python train.py --bias="none" --learning_rate=0.013 --lr_mult_o=4.0 --doc_mask=true
MLP neurons of a small language model. Each row is named by its layer, matrix (down: output weights) and neuron, and shows model dimensions 96-287. Each number is 128 + 32 x the weight over its row's rms, rounded and kept within 0 to 255. Numbers have three digits each. A neuron's up and down rows have the sign that makes its largest values positive.
After each neuron's rows, "raises" lists the tokens whose logits its output raises most directly, leaving later layers aside.

L12.down1102:188114161134133137087141158077115117081142171154118131106177164146080093137135076111111126153079089161134136171100156104105164078127124134153047144145138183136152098139093142131093123121121117159143101136157133158090096127132144131166121177093197109101155187045090118153160120107157146097090115122108120088154131093077106134189116103120143134131143183141108139131126131152150113123170150091144150124082138106132109171069104106069042133188109215168120086209088142169148050095120118123095133163143121160106087162136065153161082110129136110160095135111073150176169115164161147074
raises: "cast ", "special ", "ad ", "documentary ", "broadcast "

L12.down915:119203078161144117245160083133157162110107090203141156137092152189127114131150090113117120097169133130145146198087133108109120124146104138128102166142131155135076104202102160090135127174146114083108141097113166149135131142187096125078074161136156096156057143141107104157030114149150157075111116152129102113130127125145061169103161112191152116109124146129064088135130124159179126138118159126111119139111107119115193148114080146181075147160202054117103117123159154128124160094048122169132161105144146146118113112132129100051133116083154153084156151151102174094127113131200120148
raises: "round", "stage", "round ", "process", "stage "

L9.down650:117126142118138154139115124095133179117110098148120113139125096171136069132114111127082123163093100166178141098120183136196139185149073178150137174134102158115118158180144154139134175155149186074074111160112114086140116154103123110092105114161140112128112100169154123053131147120126130148085153149030134102085130105111118141142079098178044106117119166184117122158181107141185195173163104127110046171158128123108130105122120163103130138154114166154144175096111129145165064155121141086105115103090107131097143188141126074115122052099107130088141128146130125136122081094150126068
raises: "II", "II ", "IV ", "I", "IX"

L12.down1168:094107120053166136094155147158146126178163116146143106169143129190126078142076162128065167110123087157060123074123105199148130060142136131158181174147107152150106177165162180156168135125131173058139155168066170163157097158128107139178168147193179123159137104118134113159097182142134149107123179110087103153183159135135069130099110108135147105107159125135138136085142119177126166138093056166065142133135116155187103152115066164140149131165140087211089118094093127118099135109122150193166159088192094094169180110177189156157125195098100124172152088133144122139113143131106129152
raises: "Philippines ", "Canada ", "Australia ", "Indonesia ", "Ireland "

L13.down539:114123207146121155073120108180084128142113132099128094123110098177123173168123121146094134101069106156145116048160045118131112165094177145140175150153155124144139070167099083114076115181140156092104154166131178100151196169125149058093122155126161130148146089120119144133129198126104131144061123066076137138138148130123147106044054092069106166081080133110123131123126086165142132149084113153079105121084128171157206132106147131119156066096096084181069133138148143135127142142107138144068109144169143165118120152119146107058134104101145092112120176148176162093100159105158126144
raises: "Great ", "England ", "Australia ", "England", "Ireland "

L13.down206:188100113097087118102103129116089179168149117137046146130174150096118141170130128110099193126135137104112182137127136093129131131149101118131119112130141139126135110169123175135097100042133145098121119171090151125128133133154160178155150105173087154085105110147130079105142109099100159087145105126098194173117124079136136104152123150139088126141124117107142129168110066137144174141154108137160130094109153121071076163094162086120135163083148144105107126163196066103158105129130144077183138154119171138152092134140180111086108132120088138159125190081135147135135136188094140140
raises: "um ", "é ", "re ", "um", "res "

L12.down58:137113151090066153106056188133118145112102177115124177120137201116159080118071136023061130090109204129132178133158139142082117114134180103133090163100152143104100122099132188081131054114063127157110074164115029109140131132132112145101125142115161130086137106139174103137081158145129098164100085141132168155145141124145176096138057171129133100147147143114069086147148084115100151104132080120119172185134116217085125172083095178099153090172105118143125112113151112111188151159146112154110107174139145161142163129079082094089106097072160081155158121128142115075125151130122100103
raises: "through ", "to ", "until ", "To ", "- "

L10.down142:088170139113177131127140139077100136126118122126098144168104102104113138136065110082111156141169156104056145127115185161106096129127093141148119132091055176144095153160148105154091174133135123113105107194156152115157131113152149122171124116118140125075112111129156138136155109163156117072098120139116112156146084129179141139127109120144167105096107137188147123152165121120155126124162091143136139111074088157118064156057158155119091051152154126153147099093106060190131058126148119124074091164136103169179118166163080111115178141104123130150161120138186185115166119171152141122
raises: "II ", "III ", "1 ", "II", "I "

L13.down964:151153102150152161133121176158075164110158156163099158064117093255142125167156165151152169080095083120143062205152153114144146114113121111162145193115096201145107079155145190112139126087138116124141155129145154037134144097173181080134092061120124143112144107071121181136120167109116109111123134149186153113207180115109169133164063101119114122115116140147110146105105174139160141112171083149167135089168157122180126115150133137124120141191184143128108113139124082114105079138094142126162127122173149138122136122127163160195141173105155085185125119094170144101086163148154089120
raises: "Texas", "California", "Kansas", "Texas ", "Florida"

L6.down733:140110121132118122131093121103095109184181160175171158119099141122111169199061139150125190131094114086131061236138117081146144111109151076157124136127172173162130120093173125129152169176098086149166130155117118098151138152157081111159072141086113148122141108143104174173125107160106122135138140131177133146161090101127124078139121117144095115116160169177128152107162125100138213109103158088132143137109125087192182141093071169148157097097120127122072047149099089115127118168106142158143158157150124171065131132102171130147072108209087107148137083120173137081150110137139140143
raises: "Florida", "California", "Georgia", "England", "Ireland "

L12.down1031:149103175115100133160125156111193084101148058128169063102093099110151127110064112098179149114129104221068119077138094072109145139073170107177112154103107151136124118129134143141069187151132150185082065147168111069160101154151190166204184126104125111136140031170093097160116111153113119147186153105115114116199133135186126145122097108119085106100132131121119096124109164124130131118192157137135118140131171192137125120084139176102071063208118128197196094120164141134078121136166127083154126080086129130159152097096178172123134150154134084129125080082100133102162119212165132125
raises: "studying ", "working ", "aiming ", "teaching ", "learning "

L13.down631:153142138120076114141165140105054124163143198142115111168119096088098130123079152145158162181130110092162141091090153111110126102164116129127178142096109163147137046094144144129152091151101129130130106109160117215134106137136130126152160115206156117081145196148114172099112145131114146187158128127099196088128163101125134102136165175127108159165134121125090142103127092092186179127175094096160107224207144133119141116081110191101164122141138175129065126132174125137124139152170161141173147157142143129148148130163086091121116085152096100182136149109115129136193145119086090128
raises: "to ", "To ", "to", "quickly ", "instead "

L12.down932:118182163106094141149117166104164100117170152146162111171086120150079132079122165127109155074128128186141131082097140124143138094109119088171146157109120127137049115184127111171092211120180134166144146142132088119152133098145134137167121110096129130118162091125125154158151121095123064128053114117130149146069138143121126146164107135106164081141127116163110147134168177087164152124234176096120121111156143117149075120127141135161157102146156073105104148127113121099156129109058142142116122109130122167196139090128107143151139148167129110097113116132160168187125125135176168108
raises: "I ", "II ", "V ", "four", "IV "